{"n_layer": 13, "d_model": 320, "head_dim": 32, "vocab_size": 8192, "norm_eps": 1e-05, "qk_norm": false, "tie_embeddings": true, "init_std_o": 0.0, "optimizer": "muon_variant", "lr": 0.0135, "lr_mult_up": 1.34, "lr_head": 0.0103, "warmup_steps": 200, "schedule": "wsd", "decay_shape": "linear"}
MLP neurons of a small language model. Each row is named by its layer, matrix (gate and up: input weights) and neuron, and shows model dimensions 48-175. Each number is 500 + 40 x the weight over its row's rms, rounded and kept within 0 to 999. Numbers have three digits each. A neuron's up and down rows have the sign that makes its largest values positive.
Before each neuron's rows, "fires in" lists the words (lower case) most often at its 100 highest values on Wikipedia text that the model never trained on; "fires after" lists the tokens most often just before its 100 highest values on Wikipedia text that the model never trained on. A number after a token or word is its count.

fires in: "2024" 20, "2021" 10, "2023" 9, "2020" 6, "edited" 4, "2022" 4
fires after: "0" 55, " " 5, " He" 4
L4.gate561:506490465486483464463510438519526545434576471503495522527489572501537464466471519522488462510446478475502542534472457484499550486444517531536557548533468475477506485533524452478483477463530497470530502454482453489413510491461481558589599396505521527525510498504446487439461519437483432481537526460449545565501545480493410447443473554488431542586476523529528462508469520487455480533529
L4.up561:440525551506409464478439520548492481533502562507444568478463482576531547420462491568589602468500491493491483475540469527512563569523562515514534512462473516500523477450469512464465490516478541484516449497492482463513536489537455447478525463457553459493576438528477446526486454502536551464528523583492622529507518508522505555524481557439457397508492601506509496519457513533479476490577

fires in: "2024" 13, "2020" 13, "2023" 10, "2" 9, "2021" 8, "2022" 6
fires after: "0" 54, "^{" 9, "–" 9, "′" 4
L5.gate749:508472487544525556492455566547453507451456506472451484539584498487525498520519547539474506457518458514536561456556500534479523453528473525559510540459479435501510471451446514466496455402414455475534494536431550518463463463501441483413521509494485467500492446530498557476417456547446489513526546544473590562510548540510546549524461496524544519513513535485507477473580523398468491446467
L5.up749:494533523476491473462495516492384495531488519555474529461524566487457512505537542510561517490474519544469530522632561515487547490551508507543529484474556448545496525524541460471479438514498496478489510542479531515475477507510514517465548457506525489452506419540530428516433507480459531490495494520409505521529470492494514477534538553501502479481519534499500471464511537412439497487461

fires in: "2020" 14, "2024" 14, "2021" 7, "2023" 7, "2022" 6, "2025" 4
fires after: "0" 53, " Can" 7, " De" 4, " Di" 4
L4.gate460:557498472447536489498493571530463470486439509533472518510535562515502498472525468524411508565516495520493498571523497512457538470500487578574473499446510515495526357562546451509560525473496494505475499462504499549468485478453433533523537571488504493455535527558438548419440547519476492498554430557451561445520578435484464490545541527446502444464499480479537456459507451485446515466495
L4.up460:509478526464471492535496550502539381497472545480512525463519478524498503481522491507511486552525510495552393539566520470492536510568602540509467480541492511514524545511465516494549482459461518522459518450496504420519544436419513486495550405473476527507507492472599498481484512510552487427477591494502498528508524552486509489492401561487523543527560506491510489525486509550476504582442

fires in: "there" 30, "who" 20, "which" 15, "it" 14, "they" 4
fires after: "," 36, "." 15, "s" 6, "\n" 5
L9.gate613:519529501512535472476501561500427458496510449495489529513359526516490505526446507585462583491568497485522476534543484453518564467478380496516424483580470506506521558499474486460533451437488381512419504442488510532493560544424550493534461458534489420553505561501444515471480496474500535488497502417576524500505543534493476467393505502507499517509524496507504550558522521492585505507474
L9.up613:476507522481537509480470517494515510568461392443467456487449489538536461556474427426525559479440487391473442484511467472616553473536494481539524480510496507537551513493452533562512502486481510516446481512541454510512482471545503554467579481523451504433513529474513476478496441478497485492506578507512489575489452446530575498536540513543497435535409599518520491558517520481423515545510

fires in: "that" 22, "this" 17, "each" 9, "werner" 9, "same" 8, "one" 4
fires after: " in" 13, " the" 11, " W" 10, " of" 9, " at" 5, " on" 5
L4.gate665:522495489537479485514507468440522490459496514469476541515506433457512561467507457479527578499467521481458432503494522419491466421543559411460565588487528517481512440447424448509517446547492492507464419459452543517513552430543508460482521522457549496519512502528441548512552514483521500522438487516505443533547467431487484504467498502542468536505434574537476537511442497519453542541476
L4.up665:451543552492477501538530493407474529393451419492486520518466429540492557433501476454484541492502521506472496494483550485523529450526460452450555501433510583488527460478466458473516494611493533488416429477463584524478449492556540482471506493489449529513510556473440525544521551488501486446490556559515434580513496491498417474467565533511470540460400535572467499506475482495481426493465

fires in: "a" 38, "than" 12, "with" 7, "an" 6, "protein" 5
fires after: " had" 12, " with" 12, " more" 9, " has" 9, " and" 7, " pro" 6
L3.gate620:508443517423435442561444498537515516534492550501461477490436541450543501464529465465561487528462448498511470456527502540519443510525557543479503447444438546504544539566467447451446520539493473528504508541477489505394534451537451525473503474530475473522493565554497549562464466552528488503533479415497505447500509465526468543447551414437583523488484459552508499451406533485500589501453
L3.up620:485487449478474502412494519487482516503512560459555546481567390584483473526491516549538542584535414584481484511535502477463530448436444500465516468475500424480542466515485537447455550520528539454461520472536486550537475464442562427450490478518539520494540496554492492482538474488529486521479470424413496494501557410456509537488502490473539560459494487562481489449591546466531496489562

fires in: "the" 65, "institut" 5
fires after: " in" 39, " In" 19, "In" 10, "1" 6, "2" 4, " of" 4
L3.gate59:479536476491573499528480476595495534488582464487539481549497484535591470469503577437534499529477530481526476388493501569495506472488517464531482509468544531473412538532491514505550526454486474587531506474505522524475486498507419491426531473478407514482521507528475441543484522388518522499500467524500520420536517556469536538484469464455452500471514548475559517521495532537559523485487
L3.up59:467498414511465521436538511529469522558516461524498484518498479569500523514547590460559508477468487451603426539524443514452567451550414431468504480468551505492493468534506522477538529517488417496504437448552470546523551511496476489515432480472432527488468484567470459480486497471524479521446466450422416437512500489563472455524416583497518474522504549505515519493562545466511477483453

fires in: "april" 16, "june" 11, "march" 9, "february" 9, "july" 9, "august" 8
fires after: "0" 18, "7" 13, "1" 12, "2" 11, "8" 11, "5" 9
L6.gate308:478472413476513479463541524486458421476498494526510484490500430502478517527520538530477594526510442419614574475522463485529415479555466454482568506504512496482531512476457489504552539489463529541505520552528468529468528481463501501485452490473466530513507546489508509387446520562509485430497540517567500426508459572579405510471505546547534474545524493510507533444539533505503516526480
L6.up308:555469496462447484439511514566524415443514483458512508434511514556538527483491474532458551460451512463559523506553503512502467479535432515529501459445525546474528571447514479494504447482532514506586482543533469436498521509518426417500522520479483589451459501473513520533537495471559535459506572484532488519539432579525409430541444561501555403508518509504524569488562520518451494442469

fires in: "age" 20, "of" 13, "number" 12, "or" 4, "beginning" 4
fires after: " the" 29, " age" 10, " of" 7, " at" 7, " in" 5
L3.gate665:520502549494478538543550508511535459523506497535524468473557517502546460507488457474523458528527400522517526497460483479508576456432453462531481552493549506467505520546522477455510513475470479505449440454490529493446514453534491542452501394527458479558534535485536568515546525511470528403541428509427525461488459517499431498445534517526461535453460462487519514550440482507503517454513
L3.up665:520477564552480487455480514505570522543429471554458475512522558442532473507458452495532491552491441487491496547450475453493516461444470462557502564463534516464489518496486455475514456468519459459451543510518496479486549491497447553411469462465534563596494523469499509491583544491430493433503476503467470523441500562469425520477523599455434548536503461491445472534455463432467553480494

fires in: "and" 57, "was" 12, "is" 7, "also" 6, "in" 5
fires after: "," 63, ")" 4, ")," 4, "s" 4
L4.gate362:535451548505503537508450487586584465589476458453497454642492465547476500496502527474470567556500549499474496419455513515433562524477539534523468556519462499475495549450524449521503509503550430443518421563562508518488509456511597580538497531552542538509506439475480453462486511540515506510600524496511565512426489582512408514505490502550517399458517443498466540530467468472537484524541
L4.up362:464517541509458561485539523567525521501424418492496436572453543488559567549472535437561531511478538488517479407508581535519554491517546452429459502495436457427496476439449431592484481462562487430513435501548504465484532527482465514467495537538509537497536433508512492451476467556465537452481486538519488550514551524528466499438523573418496408500521517510534506505416485504507444496497

fires in: "november" 13, "october" 10, "september" 10, "march" 9, "may" 8
fires after: " in" 40, " on" 15, "In" 10, " In" 9
L3.gate333:486487439567451578464514492531487383455543511440443440583529501489505480531506488492465553501480550504553560548467450532552531495427464523533524489566405470425488443465430460487514488452506507524551496517430454571557541546436510460453487451521544530541480562583482507469542528510472507542540481475489485521455475510481467504381451462437460509473513517478547505469553560531515530537427
L3.up333:508496486465508508510486538506561478398522567476507481635468445485538486521519468457425496512532510511520534492502474536454569414553544533446491546529485548429513461494507455539556519497560529482559508489441479531540535540430471398463460509551515530518556527535500490453472448474489591483584481532529514513442476422546441513492492609530534491522445526504490471525543539499413565474432

fires in: "a" 81, "an" 8
fires after: " in" 37, " on" 14, " from" 9, " to" 7, " In" 6, "In" 4
L3.gate221:519542403456529492454539495516511492482489506557558396476509516535529470537510507475480484525486472493496538557534488466588454473538487434535499484522446504434494515505460518561491527550489462568507493486472497562550465518542502449464472460477552603508493505471444515484428524526537489529534521483426546490528433578521487526486563456394518418516482498535564578517505504447495482494468
L3.up221:448540408459478524519532452511436480494529475546454390449527525573504507529513615453526525532473433510529543552523481505495506435506505551485490497540533494440519509502450477489563497525522459436524527503504443434460533467585491455502491542499538552532473518509455484488475534466505414537546469515499511533551507552626478492450540516484531493502404504513479445566537498489490457524447

fires in: "000" 49, "million" 29, "billion" 6, "500" 4
fires after: "0" 61, "5" 6, "6" 5, "3" 4
L4.gate792:478544501475453479483484533544470517566512538481519508494479556534449481508494504525454542521473467539494436478542501527475496469442467455508504546522523513478461505469502396548504469468601406496469582503456523529425469502583468477450501547555522492524533549535480453510486497537512463493491536483480506436521449520506500405508505538491538495461528413546523487521486487521563530509567
L4.up792:509590496525471465515514480494508469488469594437491503490510542550396484531523501507464505547547482576469474471562468543514552452478487456527501452552513493431511482473474448459447468426525358558531557489445456481451510498543478518463504508542489463427501488468471436504558497524489488547467555442550499511473505509472494457475563473478494510493611456546501501482439546439515502574512

fires in: "and" 86, "with" 7
fires after: "," 92, ")," 4
L4.gate269:462489548475459529357504451516524463494546490491533479563535525512472549541550473506531535492538486518479482534521488487505505477508530429539484512475488513488481463496511525588495555458477524447504496512543504471473491536522429501514531454448422504424548567567507450415555544579511531523536505467459530459465548503540525535495513534509459483494514442571417515502569429533415577457483
L4.up269:563491486489567539516468498509528485505458488526537447431460494566514582511511507508442512498473478481422490522508587490422473476457531509518518498520471510525501525555465454518495488429471497524540463478435534507511539475457552577496490429476527492505539529511503529443591522536444560562586534551463512527474579566476508538509500447501547529477544500541456494533552450510456531513524

fires in: "100" 35, "50" 9, "400" 7, "000" 7, "500" 5
fires after: "0" 57, "5" 18, "4" 6, "1" 6, "6" 5
L4.gate261:531472529504420397487529503501516503478442450516495565518489562575421561531519488433473511519458536617512481577561477532508443563542557511445490470514483488578525557501467528483490474510544497525448486482540490520407474466533532460463452513475574550512537557535575431487497465508510499499523481433489553537510453494426464486471542502495470512481505499520534539450499546545499490456547
L4.up261:528517498496495546513471435567523482603469461478407549553562523481510506452492476495531458525542540387530506488506464538436502471500529466559545381505377521526489490526469471486547528530547540468511520441501467524462516516521463483503437520460581485520532464580520608452480464549535538517497590504562497490471482472461506534453551503464480547467523543521498556448510462466451468519505

fires in: "first" 16, "second" 15, "that" 9, "initial" 5, "previous" 4, "original" 4
fires after: " the" 39, " The" 8, " of" 6, " its" 4, "The" 4
L5.gate449:546545403499501445459550458537519534454495495440521509542569519555462486458511467498529499503549478575530531451489445534547486457479555424451527498469461487532530521434474461532420503505516453530490485506558437489535442494461514482562456571517506529472473462570509523519507459453507518523466484481396448570416538504535436530445488470541495483460500546498519483486529545432476516494439
L5.up449:586529471519488429535555518496477484476473489461521583461558550462474510518500504487495510509425510563528560481475535575486447477434495451498502494527504517497481425455484490477546470547555463522426527483534460445605400436518528466521576554566501499497466565498505530544550487464485539536551491551436456547444527513529489452479484468509444471477492486509500449515528420553561443531518

fires in: "york" 37, "kong" 8, "city" 8, "diego" 7, "francisco" 6, "beach" 5
fires after: " New" 40, " San" 16, " York" 9, " Hong" 6, " Long" 4
L3.gate201:508528483523538523507429506502548478588465484544562493479483460506578487478571491459504519523478553538546522528502499533450482548477544507516514499518468548542523530442513415525512502513471504520499521509487458468525571511570478485509483483514442514465453531542401530507483464461551537497517523425562495477538481451512463543500572569472568492452547539567495513463473553634603417508464
L3.up201:519482499442498480491488498493493487511566554517525529444540470524513520520555509497463544469489546577523491501475518485448443498514525499494571536510510532485498519449580532560534572450506530528472583496433484488520503512510500491542482498522451552489480546509480445530512458494509568550536474513558516400497537445456462505534487479469522490526589445543528468476410505492531497570370

fires in: "000" 49, "100" 4, "120" 4
fires after: "," 42, "0" 27, "5" 6, "4" 5, "1" 5, "6" 4
L6.gate699:484441505516521511530468561475536387534523490484505490501514473492520508491531473586534500514546466485483428499590527544487487541500522474526568508587502516485463584513507545464428456527594458451532559500540469492479536511501538540580480534535481541515475469503542492601521453495558539545561476536462549490468515487547474503531456489540500512541536503539460480507487477534496481536514
L6.up699:496561440511489513562503491479558457555501474489444533509542410489471485477559434550511464532573531486443444513542572527421472536537538441571487585494441536524528494489462450478525477529561494513497555479521481473494545533438510443521516506530473618536554487502513454570486515497473535554488456528431468418478545492485455477478468517531442481495577464490459490534510485515470529483562

fires in: "and" 61, "which" 17, "who" 12, "or" 8
fires after: "," 91, ")," 4, "\"," 4
L3.gate788:444458549488531548448515508541545423474480496521530491538495510558466536559582516583554517440491471560493484512486482531481504556450482455537483503516502464541460554517514549506443518464491439420532501419493527501528469523443429508457503535478515472487468538514482469524477516531558529506398552436487528508444458489579485484503534510519491462498466468437466449436521515512584485495489
L3.up788:500493546503518508502475509513512503523465447499482477487505504527475456500489554494497463485590521510442429521464451513538453454537509511484521520483507482481454510486491484612503523452428431485542487459480480482458473524500486512557598529507514438513488522579526472425518505521484495510549465529434476511450477470508502511521510533527517451575536467501483393468450435497534557550531